config.yaml
n_head: 8
activation: "gelu"
norm_eps: 1e-05
rope_base: 31900.0
qk_norm: false
init_std_qkv: 0.0174
init_std_up: 0.0174
beta2: 0.98
lr_head: 0.00354
warmup_steps: 580
schedule: "wsd"
final_lr_fraction: 0.0
steps: 10041
MLP neurons of a small language model. Each row is named by its layer, matrix (up: input weights) and neuron, and shows model dimensions 48-175. Each number is 128 + 32 x the weight over its row's rms, rounded and kept within 0 to 255. Numbers have three digits each.
Before each neuron's rows, "fires after" lists the tokens most often just before its 100 highest values on Wikipedia text that the model never trained on. A number after a token or word is its count.

fires after: "1" 24, "5" 19, "8" 12, "7" 8, "9" 7
L4.up2031:132099191088068162196116093091127142191100131110153104122090077153132148171125075142100115121143132109120140075160100105103114134115108164111131177107127131168131148122110066134120112168121159105110124088164107155178116157064089165108081131134132107118047140095110131105180131147137122065146138096148149115196187157145109229221098147131131130160157153125123127191131092125136154133127

fires after: " the" 31, " The" 16, " his" 5, " a" 4, "'s" 4
L4.up679:161049093122095152109155093114126092140117111151112128179093153183157122124148097115185106111133172161105129128051140138129106103151093134156090117060136160107130146095119109124175178099152102104125066086112091057107075129118118133120099082120126108157124117066129111152094093150095116106116135120139140101100074130111154192164173090176130091105148163144147096167141148118138142106080

fires after: "0" 30, " —" 7, " in" 6, " at" 6, " Be" 4, "5" 4
L4.up603:120161100080122124121109100126163147110134143138090162094070102127138171135180110147155091160182160075076079124121116137162097125135125082108149056138117177224085128126091197144082137193196122142133150100130123091154114142095126157119082147146170197123131184153139109134144151110095140121155105137156142054093110177187065118171087114148106111137120098154117161158141066112186211086080

fires after: " " 53, " the" 5, " of" 4, " in" 4
L7.up1106:052153099153153132080086128105087122181124118126151106124052148126166146139153074139162110106175159086104155133135136128146131179074142120071169074100215173109139116147116192074122104101129168114152137146145115112071124177127120167111120105159110101086116136153134122108128104091130080133108111042127165145149161121143128092146129138143144145140143117138124045150111191186149136102172

fires after: " the" 22, " The" 19, "The" 9, "," 4
L7.up1293:125069104108117127071184145143107103101134144167119118109133118153051124143099130104132061167078109142089102149161103148098145145155106153123167119174200162187160136153137135100123220125129136115124140127173166124140086118101136148166129098157102117158083117122154118157157121133150105087142137116144182118176098127140110113093131094085083109136142105128095194128104147112107161162131

fires after: " the" 56, " The" 11, " of" 5, " this" 4, " that" 4
L7.up1648:194162099102101098095158140142152153070138162102128126099174102119143114148135182144153078131101110161147097109161074154185141126102120153151105097135196135160142160142145098150131177185174161109176079108153165088197119187097163160140145174146106115123066176108107131065087152123123134115090106103139190089167175158109082144174177140052123108135091149164127086128163175125148080143134

fires after: "," 22, " a" 13, ")," 9, " an" 5, " This" 4, " the" 4
L7.up258:104187190155147143138084101126132057084124093161116121122188085151130117136133142110095112158148148094071153156162175152095144114145134155138114121155155177077147139160130141133135146103131120128142113154132118124121110099120174131149128145084133104149150145136097102144151153138115145160135109078171179136112141167179141163125161095111126127148091113186155139136168172116106134106138

fires after: "-" 28, "==" 7, " a" 5, " No" 5, " •" 5, " population" 4
L4.up855:152075168102108162140079158107121103125112187162094163166110077131118089158170070138129129149123133104155166113071156087151135172160154139155159159109120140114139147109127087099156131115164044130156096105161111115104126178160150146099121109080085113120094167118111132166095142143072148074122142140203127109137070113164112179092118162179162161157059139176080182152171148148145187054130

fires after: " |" 23, "0" 18, " V" 10, " S" 7, " I" 7, " KOR" 6
L4.up1698:178066086190143146177157120119140139132102165150119139118128127111114163172155120141047082136158142125121100033174143143146169137111132122105202122143126216152156144131164176123098088101096071149078111136111136117134170163099138210167072120131104153101115128169152099173110154121120115152114103108097173108116114110221089102096152177090108149161102133128061132107128109113109155220138

fires after: "," 57, "." 7, " (" 5, ")," 4, " born" 4
L4.up1581:163150117092184147162140137119077142098174142151152074133129096146087149125116140066087129124155147107111130209059144130157153121112098113160138138152156138144131142107151171139116192113082090152182149071170119032174151121079163108143150153129154183119143155125129162121165170092126123122114116068165151122164158147125147129119128130129127071083137068127137111136112118138099139088130

fires after: "0" 18, "6" 14, "1" 11, "3" 10, "8" 6, " N" 4
L4.up786:180149121045162137182110147170109117099160163126093115170137103172151132162080101141115102107138091109104130116172100144121156157094173167155142080126111100092113183111183114159146106077131150121111126152163154123180106110121081177116120161153072125056164098122144107136119030115111106143099145142098170168121173136096169055146128113087156133135066130108154153145094124133172173094138

fires after: " (" 33, " as" 29, "," 9
L4.up44:110114161112154143143152126094122112090092169110093100137169075139102128151104096166098105176117111052093100108125103145121143154131103123154158095112144121197150122139166140128111096177136125121144109120127127102125167143218147157162110152143040137125120139121111136147151163104096111163133176077138053133208171144116161176110143160190071143147103159097121136128105127133113166146000

fires after: " |" 43, " the" 9, ";" 8, " The" 7, " ." 4
L4.up1155:134161132141149178157148146104161090139160139107140111159098085132119151142161103100100090076138167135097157114110127157130120103113085211162120093101094189119093189184170091110142156163116173098082153065135108118188140158117128127111126130139151137094173132173068190131192153171116147126177116124133170076210079129190126171168126100132067154090165096129113158167152141057096153130101

fires after: "0" 50, "9" 21, "1" 16
L4.up39:111073107115113153157136107135094082169168141118106182150074122099150076158099090166196092166115133098131175150103160167113172118101111165181077161129170110153104119146149149132181142121165199151088165102134120090163100148148191099133113158140089168136135128176177196126160109156159142128109166110164121083116144125129162142137143054114103115083109100152152131131080117120174167175113

fires after: "4" 16, "6" 14, "3" 13, "5" 11, " |" 5
L4.up664:121196056112146137151115146069137113126134123173131143169130093089172126131164099140110154143103175168190106105105120159130169122156135108099152200096144178128085145164174115087167040230103168116126107097118143079167100140135127140159103172174137189093122119183067161125120154122103155134185130128130099096129156107203164140086097170166127085221119139153157112099115155138128135191076

fires after: ":" 15, "," 15, "2" 12, "7" 8, "." 7
L4.up2059:110207159093134123142112112152147182127119129064098116151196089088098156145105102171141115103163142128091126101168121091101144135086103107121171092088206130154139128107121140094138129129109150102134115086174168135141101187124162145147129133130103156063093124135074072101081144123115161111082142099140118095143150105065096095101155161196143154110104112075157156133136097120118120166140

fires after: " (" 20, " was" 13, ";" 9, " |\n" 9, "9" 6, " |" 5
L4.up1028:089152172124101115091127158142151124151150172118158178149109117110109097147093077119139139059119148150159080103109184106102195138126126153128173138118151150150146105180121136077103110145181082157142118096152065081147139119127164153128170111108094094133136111090114119117118033110113087081138141078143080129163173168179049155132114188187094117128104103158111144141070116125207148153131

fires after: " the" 38, " Al" 8, "ater" 7, " The" 6, "," 4
L4.up1713:117117120085140121161145096119109131183142102173140145147135095130174135170172131107146086151149106071146143169136139159154103173091126146110149158101101127157189130089151160105107141184114075171145144134081149100195117130158125162126054122101075135136101075149168137134152089063126120110122105131153124095166114120158046105128139132104108117189127136092111176112186139124108132093074

fires after: " |" 45, "-R" 5, "0" 4
L7.up2150:109169109160105183163124114108143122129114107159112112102152055110152136144109126126165101127160080058169113135141100176190171106039140100096144133176109111110164172109133191158135138157158093087122086130133152095160072073136158204106128081144154106108142125193113155148107129130124127192146132114134176125155061109128190109145114092117154099167119162118106060152167133136188122157134

fires after: " |" 40, " was" 8, " are" 5, " (" 5, " N" 4
L4.up982:171107199147122110137166153123087111139062155136155142169157117092125183165195155213125088176050164108054119110096144117129209126166101103099155152063111130137127098120094116149123125073164154203125127076148076121130152154109159154067122151142101153102152137170149059162147111120074120079141118133138135106112166203146139091088154101096130130126122170154163117148171139100123167108108

fires after: " the" 48, " a" 4, " to" 4, "-" 4
L4.up2189:155128173131134144091136126161161130127182149135090111151123151174130149119133098144164109134098122135158161139094177182172102152114128073126158081109146109123117153132164151098161137187141094128120140143157159104135109143154128132158105144088056157160032198123130167094132120087070125100049138141111143130150154092148141135149118172160162090206145151138163149156103116135166169167127

fires after: " the" 33, " |" 25, " in" 11, " of" 4
L4.up366:077184074069092136109121078132144144114135102159097142157104126171151105112116133118153070127170122091168134131168123165179154139108177060135176071117122171121049088100153157103098125134159147122099140152188123087209154135126114127207054119114116159125137113157118144068106115116110150118069083062098082135131127146116049069112094114173110092147139126139105175116184114131106141162118

fires after: " the" 40, " \"" 9, " a" 9, " his" 6, " " 5
L4.up1460:107088151151123101135170130163164133103119108166138091125108115143147135133140106159141128099086131113126132129179144150166121114130120175090122125106100188152139137111120128130130136152085136076162087089141156093169151140135078154057151110027157107170064139118080187155182096155080087075159127113144157097101132145142123137142086111083132098102175193177154190144151154129093119060111

fires after: "–" 37, " Los" 8, " San" 6, " York" 5, " in" 5, "-" 5
L4.up2302:098126135087091163101109183084144097110141154086101123127164132154140112168074101068118128186131131076158116138150159187111112176153066143131156093100106071124135126159152115133178163130189142072108181185149158196148115098126120176078125182129129111184115109063131126119127148125110029154170132132114097106133128115182148190089161120099128075088133140156162165116082101126105131098143

fires after: " the" 22, " A" 11, "1" 10, " The" 7, "5" 6, " T" 4
L4.up1373:137104152157126139117143062112086159161150130094068106111164102121098157142154088144136054096095140094116128145152127093103114116092124108062129058038145162128159096141179198111122153134110108069138133137118142141132111174114143107116104141106186169151143115153133120084060147137083172110058114104133132140182124090113072131142098116129104163100055172103090106151166151090103086206140

fires after: " the" 51, " The" 7, "," 4
L7.up1992:109121163075145150132206137187129133064189127127153062121098094113145140147153145119179058106133124128142108117131121170102084139101140204157128100141134144130069121142211185095131135122144171126104099155157080154119135187106132156125092185097150099192120078145170156107127092109133113159070179097126119079165108100127148163137118120100147177106137123138125116165106177066149154173186

fires after: " " 26, " was" 14, " one" 11, "," 10, " were" 5
L7.up950:197057116039145134107143153139150171167100150169083145170152091183128163114067117078152136110173144133102100135117099165139166150142162160189077103190085099126147128096125133134105097133156122153145083095157126134094132162131139121171078129133159148166053107147097115132135118108116125069085130147133119112145130162132111137024187127134149166153089153119135109112150099145151160143177

fires after: " in" 32, "," 16, " of" 10, " from" 5
L4.up0:085121155126196163171089139180143116112168113150093106164114126131144168166135064168143113137175115121163165142097106143123133138133118145075106121141149113147134077153190098090113147147143153123123110150118174123104134147125121106150113127115096128140097157099155123099134128065098093167114105141109094061163115169116128102140131109104169140135104121107150158095206174150130152076075

fires after: " the" 28, "1" 18, " " 12, " |" 11, " was" 4
L4.up869:108121057138113148104204140139130161140103113082145151168166114142121162184072143127151038114120110166120146175091132126132139090163108140090158149074091102130104102127162066128114111103067187134091099107164136136146115120084117134095113134120102086182099099151117099104156117153065086130084073170112154067141102136140102137010090107096110103082103147151157081154105149098152136105165

fires after: "2" 17, "5" 14, "4" 12, "6" 10, "8" 7, "9" 6
L4.up1959:107092142161089181159112123084133131161133105188139144189164096096150127128106089145135127103058154145100153058178150125104089136124102151167124084073123154161167080149135099161117138194136139133135171085097105083123116157170099136130159137137132122091088098067122135130127133162123131124110116064114099105087104150164097219159140141154073071173135159143128123160085120117140167096145

fires after: " " 38, "|" 11, "\n" 8, " No" 4, " |" 4
L7.up347:153133147119164127126124074113073137154175140192144064156200111119146132204100136199179142154130099083112093091123144117146168220123130127108118137144076089180090130097132179158143145098145153111096144105124130184151097075125108203167127125132105144170106124162131191067071075082117150093110198146167085138116114149123085197112102122148144144117129135157142100153175133107182185089103

fires after: " |" 43, "|" 8, " in" 6, " up" 5
L4.up2164:134107128099113160134162143146148141116154101147096080163150127127124198110209190092130110123115125093141083158140084183173115113150088145095129141093119106127143155130132171128133132139122139125193118096147159122130118148113153063126104121109138167168108230116086114180134131094102111109138117138109136109146169140123086082089065166081148103111110121126116121182131135192155182095136

fires after: " |" 55, " " 24, ";" 5
L4.up1436:131087121138168129114116181151128075123161075158147106148179108115083139129176115113115113127162086149104135179093104099109141166102108122162116121095152168118123104184164208132087184200094120081146069123094148112169096106119089116060090131125184131126138096151136095144059152144120080120120133085127158089162101141078109136108078111206163151178112103121120153149151192130119164150153

fires after: " |" 32, ")," 7, "\n" 7, ")\n" 4, "-" 4
L4.up755:091141156119106121121134160144136114114180142113102132159188127133106073163112170116125099125179116111128160140109171134076147137138086131118158130122185160113154106090168096132090192173104138124156164121091140118125167147099169113118104135096043155104126164075084130126134083142107139085087159194115106151165148095112125108158097116142112141140131118125137134130096178160085134060175

fires after: " the" 61, " in" 5
L4.up814:044091090111113148105088152084100171104174097124057123125092132116129126168131108114155111084154175085158111137129144165099157182050061124141101094136099156135096123123172089129065180123097114077181103134159125123105109158105149183131151140095084178117104115127168109125098167082077128156086152143147120113125157132091084127081139093165077131113094070169136150126134181141109130104117

fires after: "\n" 29, "-" 9, "|" 8, " |" 7, "'\n" 5
L4.up896:139150147111083149148168134175088128168110142157131119146130071143117131171214085136133107136058087088106122147174140136090126068115139080133145197187114135117133121161121097118116147146109141197150135126120085137153079174141128124095041156112103158104095124160101135189139163068034126169200147161144125117098183079112087179142098121148114090148159146052109154088163192093125108150121

fires after: " the" 22, "," 15, " (" 8, "." 8, " The" 7, " was" 7
L4.up1104:081148140105075167103171105070157126097109100163159103129082073124122085160091099161152138180190173149111102178166124099141099119133141159179107133128167155192116137128101153099109139114167123103131149058149097158149092140150185165117083130134147211135139122107128138133134164112114105103108063055149154138146163150178153129097153134165116158115139092116134119128136145167071160155136

fires after: " the" 47, " The" 8, " at" 4, "-" 4
L4.up1315:114166195144062108124085131181042091146140105199102125159125113139145182132170134162113132083100099086112105109119143197134125197118101113113112139154144167153084139149143104120153107147149131107135139164135187094124150142088118128129136127134130206133148169148133127149102142127146095095134150041123122128196108096098132107099138071100149117109058154095131179165158171120109134178093

fires after: " |\n" 53, ")\n" 21, "." 7, "\n" 4
L4.up484:129170131119154129190088105121092127117147121107157089096119080109124132132154210158079103112162103090093180148092131152143160120161104154128107140140131173124108158072092146035145140176156081099135080097154119086127177189146211107159098096166154138078127114130112129123190159105077094063148111114134108047167151155161094162115117120091147143111144166136083198105141185137146162124145

fires after: "|" 25, "," 16, "-" 10, " |" 10
L4.up804:146167163084090103174071132154106137134142124124169174141121085099118132163167095173142150108134135096120102146080100149120082131130107167186092131099134138147146149096124125134177137153092185092112106121125127107149150159181141116116165121146135143122094164143120118113103090143125138099176137116141125095132124125185130113145121107163166077114145148135104164156102145152093170111103

fires after: "0" 21, "." 14, "9" 12, "2" 6, "–" 5, ".\n\n" 4
L7.up1432:188067110102128164111083202117117120111109152159091140136180107130169171117181112171116091118113116090152105169172136119138163140119122173090115112102179129117079085109128108100096114128164095147107138124156132103130095131158123119102122160137119134106147103141128098104147085166099062116146200085185162111174164159215143152073169139130105130171093101140137115163170149169148187133150

fires after: "0" 27, " the" 21, "'s" 5
L4.up2257:155117163116098105085159077121093155118099126131154109164157125176135117152114133097113087132153143108079146173177155096151112148148111176135097111147139193114052147194123146111124177146163173062085120090170138162125081134203133149130136129110118131121187154074123131159208084115131102119138144075127161118163147125085117172132169106160080145112127151110086066130106166116147119090176

fires after: " |" 39, "|" 7, " |\n" 7, "2" 5
L4.up2095:076111168172089156174056130141080159180193149152177126154152085154095154161144164102119100150132151092146160075085152161171170153105135121129191164121158140147181124140071092097150170107164165173194092106155083159208164165133133142132116156063145109140090169115121222094119073128063139135136073120179078135171156114124076134115098100091121165061098066169143151159105118102142129140128

fires after: " the" 42, " The" 7, " k" 5
L4.up1781:104107186164090134176121107066090118112152085091129094194084126115144135107158088096138103082113169126133147103159113118083098181087155092094087093135140136120143201079106116132157112170204122130111164100210166147189150126106144131171099128119162168152119130107114122098089180077141113161107095064145179140179090136197120154148086120162151117142155099087127143177104138178112182146121

fires after: " was" 42, " is" 14, " be" 10, " were" 6, " been" 6, " being" 5
L4.up2002:157135181128132174188107086147113179161080112106112110167163133179113174153192104120116112203143152106110153147178150095117100146128165101149150155088107131167159117115158108101128145089129096128156117122170171089138149130117175133156125122152107123102086111077184100143109132061096203106155132104127148094147089133112162146126106109112181184176107099119191130141186122190132140114096

fires after: " " 60, " −" 4, " (" 4
L4.up1739:116191139183085118097192129141077066083153117103139163124171039183077180127202084144138135087148188026115113141104131157151133132144169100154144110125126161083117129114106132116156142091104175148116150126148067072156165148111142154108126124161176147104125156218138187068098144088085098123123155101088107119127099176150164119154203171163144085118122157148188125177179175101143134149150

fires after: " to" 16, " not" 14, " and" 10, " was" 6, " is" 5
L4.up1388:146145105122114133184114142171156083159130168156135166061133108170168138124091035092139109092066130101125145135140148072103170147091160085165138112120123202141102135112144091053154123101166094136101115072182121158142078128170117086141069065138123142078068102079140118122071135045114102085111108120093135131142090132105079164146178144126073142127182159163112074116139188088119203112115

fires after: "-" 60, " Time" 6
L4.up607:157184190147182115117097218140104170091105180089133069174184134159116133173171151083099108104158168125151113129170143120132143172146092150056149064121114109159108065161157106092098095184114107162135131147143080109078173131152111219156100199110095166144167127101107101147166111086128120066108135126162115143149213113144141150099130066153083154140065142073130127165118139131124172106136

fires after: "1" 24, "," 19, " " 5, " a" 4, "–" 4
L7.up2240:109086115113142118110145138147119105107131056109047153079087146145154117147169138134138097064097093077141152149103140174081134142148175106117183134124143088167133057179145135128141160183137184121144081189137158105121116145124174156065047108058096103189035147158181160115151119101101088153164116165106060106121167141060139148143171112071080145120174177201124175104125113089107232177135

fires after: "," 55, " " 4
L7.up1847:099125094075120142173125165073107139144106095134138147173170082171106162181086116145138127126124035170085192168072124102093098132145166091151184136115177178113121092126105097161163152161067067127083106093140111108117147185098193152122150122142156098074089182154118128114137215141106097100131138149121108141157145041113124130085146153151129115125095153146148076154120132149130143102122

fires after: "|" 42, "6" 7, "N" 4
L4.up2295:112089163171187122099154092096120064110167102155093073134086124133163137145138144120080073125113138145091171100176134097071081134130137194122152115090169167135122148098151100117164158159167101072147123086133179141151096169121101136163105138135101110138150132149100144181094059085104101115110142078095156123182052119093073166134109142172169147105143189082122136167106133122114138087172

fires after: " was" 22, " is" 11, "7" 7, "4" 6, ":" 5
L4.up884:160183210116108154136079110127113165139133126167198102152121115143144122157094138088106115149150124171126124113103130091101118130157052135116164130147072132039164097152129068087117111156146158110117161142196176126205125121124207097090108146114120137112088183102092122107135155129096106075098112091148119116111187117130132124107097125085079159191109097079169065234181081142177139134140

fires after: " " 40, "–" 6, "1" 6, ")\n" 4, " |" 4
L7.up401:142106105157097117066135106105097113149154112164157111118188128149061152123096114107185096081123086089117171108146130163177114127127072117149124144100136132166129133097129116137113155141179174132110162119080123091129155105189147155133136107103169154225118163165105133167100180106097130106090178158116104119140117123098108175106088135127102167189122098157136104115095110133130091154121

fires after: "-" 33, " |" 11, ".\n\n" 10, "|" 7, "==" 5
L4.up1422:169135171097127161111065113066094106171164192125076183213037104166075162203174168138202109171157099124140116136144171136092214153118134089168101123129141143173151120137136132060203161130126103169153162110109120165103099166146151100155121163036110156095097163105121193120076103123124091088089117100072130082144097133126104198152120098126069107062112092172137156145123123137048116145128

fires after: " |" 63, ";" 4
L7.up1219:084121156181105141152134125192112133109132093128131102161156096121112109192159104132176091118077150122125172072109083088145136170111176141177163148123134070103084074096182115057083149120137103118181096130156133102121110118098065141096142145105092131093131149150097111122065148056101142159136139088106101058128102158176151106092159130146115114146107170154153158143161147121109110103091

fires after: " (" 23, "-" 20, " |" 11, " \"" 4, " -" 4
L4.up605:115108137074157124150135145138102131109133151110100151090119056150131104183160111144185128143100152136133171161131178093081123113094156102124147178131137145126164117086130101112153089150133162113186095116157195094164141168145098183107102144166071101057074079142085133088092125101096111094146097117115121101148104178153147156120116142150167078173105114174152150149101157153115147109115

fires after: " the" 30, " of" 8, " in" 7, " as" 5
L7.up498:104155168144086145102161126110121093109128139111117114136068103139195090127150210167099058127111100093151158141088166151177106142109111117120110170118116150120112101106121100186150150137151190146086080152153130039122098147131081175119137137132085133130109152153158119187152143119187196201117169137182129128192081182113185094095101129155074117130057161160123117133117188077162188166126

fires after: " the" 35, " The" 8, " an" 5, " his" 4
L4.up1366:116178056139126158121166130105117148095102111110178108135101114157106119130121119098123088123141172121137121103086123143182125110152126136140130124061129097122136099095167162063150168100210160089153116083160126144131153099138122160089123095117185097155119133107178119174127161167162104128142127157149115057214084125081062127137181134164126102108115185111150151156114082107108149128088

fires after: ")," 37, " a" 22, " an" 14, " https" 4
L7.up151:153145176086092153100125151165162090073104110135151093092165145157097166147072101128105060139125143060111153123129132149114140099121097110200106119130158180173149175114117134144115120128156106191133119118170128103151152151099109217127114126118128146057109183123146182080158145172170158165102118108142115118086165131107069113150137118168119105098072171155140157167106073130159152139101

fires after: " in" 19, "." 13, " addition" 7, " that" 7, " to" 6, ".\n\n" 6
L4.up1800:111115140101119166120078135101120134087145144145090081122120100227090158117119123148117093123108089085063083144122145091095074142137170123120155122104109156128124126115106119099151120121149088072146074143157140119123058155148155150169105114062046152180113085154121167104114121126099115147151180095171134111206125140097191125113090131138116157180157111118102134128114125153125193131090

fires after: "," 58, "." 4
L4.up627:154142121050113176095140154161122082153150159176135103132121116122091148123146128128140167188117101132145121129117155134181101134190089157096140154117180158130140125128033127102110166174129125178141145149153134092114164085151156100114140113099132117069084188118086144133185165084117138156120088128114130117177121088153112144066118136154135134112108131162169116108178193140111133126098

fires after: "1" 18, "2" 17, "0" 15, " " 7, " in" 6, "," 6
L4.up624:110132141108113164091078123116149151103116124049141070116075136140079127114096118155149092071150145076124185192156126135100096099136074073194086113114142090149158115160118111111083171173180194127176127105159110133142139156117175114159082128100176161164124122073159100109100104143065109076138140185144075087171143162083140132113076122164139104147095114148143169124158117169143094145125

fires after: "2" 19, "5" 18, "4" 13, "9" 8, "3" 6, "0" 5
L4.up1660:158169161112155164149124089059104097161142132124142132190099075112137103154155144117141106148072136183120142103093077169128130141109118130074133094053181127179131090152155063164132086116135179137142134104174174093243113130104184138104099109120119116147096150123134116103126122084101127070130128121131118142140078076204156126137134103095092122153101163124151124167117110206189070151075

fires after: " the" 26, " end" 10, " The" 8, " his" 6
L4.up88:114139132101084136115074127149081075106122150194144122162055145136144142104154161126225125137111163156095124148079163143137165165144129123123077147167119136114136142174140110142080144130134154128153135064144157111156137141188110124126143106173134131110135103217126108116151178134055143141029168175179158140131150112141192212139105147152176117124150186179148148117153057188168131104117

fires after: " the" 36, " The" 8, " a" 6
L4.up69:158089142108148127206199131105101130086105114150130124180082131127085107144082103132165117162132149067139096219080140171102093110149114101150048165164176124101108159137156100143143138161121143138142190104154163139171108071176173144159137123073156104115126087100116103106135112149119156133066204110036159131091120135146111145178137108157138092111128148110140201119128137091104195094141

fires after: "0" 27, "6" 11, "2" 11, "5" 9, "." 8, "7" 6
L4.up8:117154125185134102118115133124158152166170106105132036174155132105101135161121089145113105133125161151154137115128144116179159134161072130116157091106137092108095150134104109104107116140114137164130157080136179122114129144097210157115109112113114095098185118117087146061229115113097089061131144143161142123123109134163116163075168142132099182134120135139080128118121146122113099141170

fires after: " (" 34, "," 9, " \"" 7, "-" 5, " Ts" 5
L4.up1209:107130110109136195096161154093089159138089096124148102107199110120085153157152152117135147188158143131143116122183127130136109171080101152079114100147159115165155110132133183056132141145120134154179112130178150118148114119091092078149088162145190119131103138103090168129095159081082160157097107145153127168213150127120111124131127121136098116098051098110142103151129150136143131162134

fires after: " " 49, "-" 4, "–" 4
L4.up1233:083096152063104154141138165089094144098115159083121140111135094161089106155146138126128140076132123160109136167122185107178133133212094150135124148140173091124113077150152218103179164137155107161144135080155093172176165128136239112143115138130142153156105161129123194114075146110100159106153133127160108124138131136103147141090095162166144099150083119162143131160137129072110131136112

fires after: " the" 48, " The" 11, " his" 4, " an" 4
L4.up30:129097125142106162120168081154118163100111148122078093106078089144121119126165174146114080116091156155120125104133124109140151188122104141169100116112068136124172135082174189149087130098134137107194149072126206147113108141140110121189126155139111127198101149093115086170112152103114147118073135085154116141201104104149127159161122125107121138064101151102150156104104086148133157144142

fires after: " " 50, " |" 14, " MAR" 4, " L" 4
L4.up1913:141174119128072151104122140171151103091130081144135125142156110115146114137136127119120118132115148128127115086133135154138082140143127161089118157072155138106176135075106131127103101190115143145123098138142133111128130164079129092109099119101150157095066143163134139130183137153081092137111117133161124137113066124159125105080058117101206118099130150157173166137083157116113145046117

fires after: " " 27, " (" 17, "1" 17, " and" 5
L4.up128:148163119110166128105077151120093124150127124085138093107057144134150109114185169113157131136114135174133137108092201038094125139157122175201111158104167137098164139147158130148136142186109183089164165097184120128114161172075191085084126138078153133124107120155120107123135129174082115138202116148117122129166086111137159189106058141154107105140128137111164141110092191086142134157103

fires after: " to" 51
L4.up277:141127111176065163164113146140131070071098149128113124100112125155044174156117106147087114073104093058102155083094085101159186174123115114141210119159135097123167133180163111135228119130094120167066136089183154175147075108152131133134110174183150088102079124134122103112063147142128129182062165121128134127179076161150131175083166142103084162117160191102090083118129135132100168120160

fires after: " in" 13, "0" 13, "In" 9, "8" 7, "3" 7, "5" 6
L7.up2188:083161123148174118117171154088105155140139127058132143116096095194133134122133100136119098086123077130126158111180136142128143139134096088133126122108053098155133154170168170103076110161132150139148119085132133072122161129133157132096127137125080162094171084147116103150133128138120144134154141169088152143128120138143165094150140135136101143155161113143118100137179081193145104143089

fires after: "1" 22, " R" 12, " was" 9, "2" 9, " be" 4, " v" 4
L4.up248:139106226088100142191133147123163134167104136155176152153075111149078181152090079176087142145145168081099132149138155082130097134116171106155138138128107090122155051085144072149140105099106138100119068138182098122176106157148162116145132091158119102141107145132132149124090130108116152090088125136081123175156081157120118081113121165106091149082124100131128081135128143150177154117167

fires after: " the" 43, " to" 7, " of" 5, " and" 5
L4.up77:084117187137137137112159104109121175110136205177069150165130075179098153140194151087085102140133134106118142109100166114144159121108115135147146139144137148162120145105159195132093135072116151127131173072134187139140125123108142224089049129125152119131109168117174151158090078110121153097095124092155105161209104162099145128100166125143117113072102133075103129143119164174110151100151

fires after: "1" 23, "2" 13, "0" 12, "9" 10, "7" 10, "4" 5
L4.up542:082059145130154193057162104066085124118148123122123144110139069116104161169130104212123082093099110118153127080131153142204149127226095188104156160172143083172107112138185132089058157127098117133164168113124091167168113174136160109123114157100149157122185142143120112171150173116147061108123137143124121035138171175147056200108132145161124122099122108158135148180156154186112143099100

fires after: "2" 28, " Label" 12, " (" 6, ".\n\n" 6, " Website" 4, ":" 4
L4.up749:162125186162158124121144126124097118121147115093098073115126129153144165114063124119193134128127138139173156074126094142103086124101085081149170090173110212104142104118170177156108119113081127147195104132157145127101116192156170174129065129089071142160108085109128118059047177109066103124061134094159111071116134113098131085097148162169133118131111145184148132224113120174141131100091

fires after: "2" 22, "1" 19, "3" 14, " first" 4, " qualifying" 4
L4.up550:133105098149134168143142101100122105165124132096129049127134125155147102126116120137126107105089139070130097104153154158147090139068171129115148122094158117137183058131182180116166152122067120122141098139168135120194122142157122139147117137096082107168087093148132131136143106170109139117154144152108137171133153144135109090200103162096122083116165132065111088132129143170158131184143

fires after: "9" 30, "0" 23, "." 5
L4.up1260:160133197107139132093072084123103104127131105100030104146086082196113123158145123165153132100125062069117117123074127175127104168109130165115175160096157139122112176093103130105209166151177162193159102106093112083132108116148141121108142123084142137121075133091101109109209105151105175151151142145146142123138163119146128117148108110167141147104084118183146190147119148101103177145115

fires after: " the" 91, " The" 9
L4.up1811:103115118162072124132168152166206068041153133116080109130064127110113172130088149110141087072135142174125098105148147133108131134066158184091099089112163119156088204141186160098142155103165166121218117108168164126134098177067110149121078098083142156166129152153139139115150094122058119120108158113121110103128125136102081125109128116098106097091099177168143203166132176099133170108106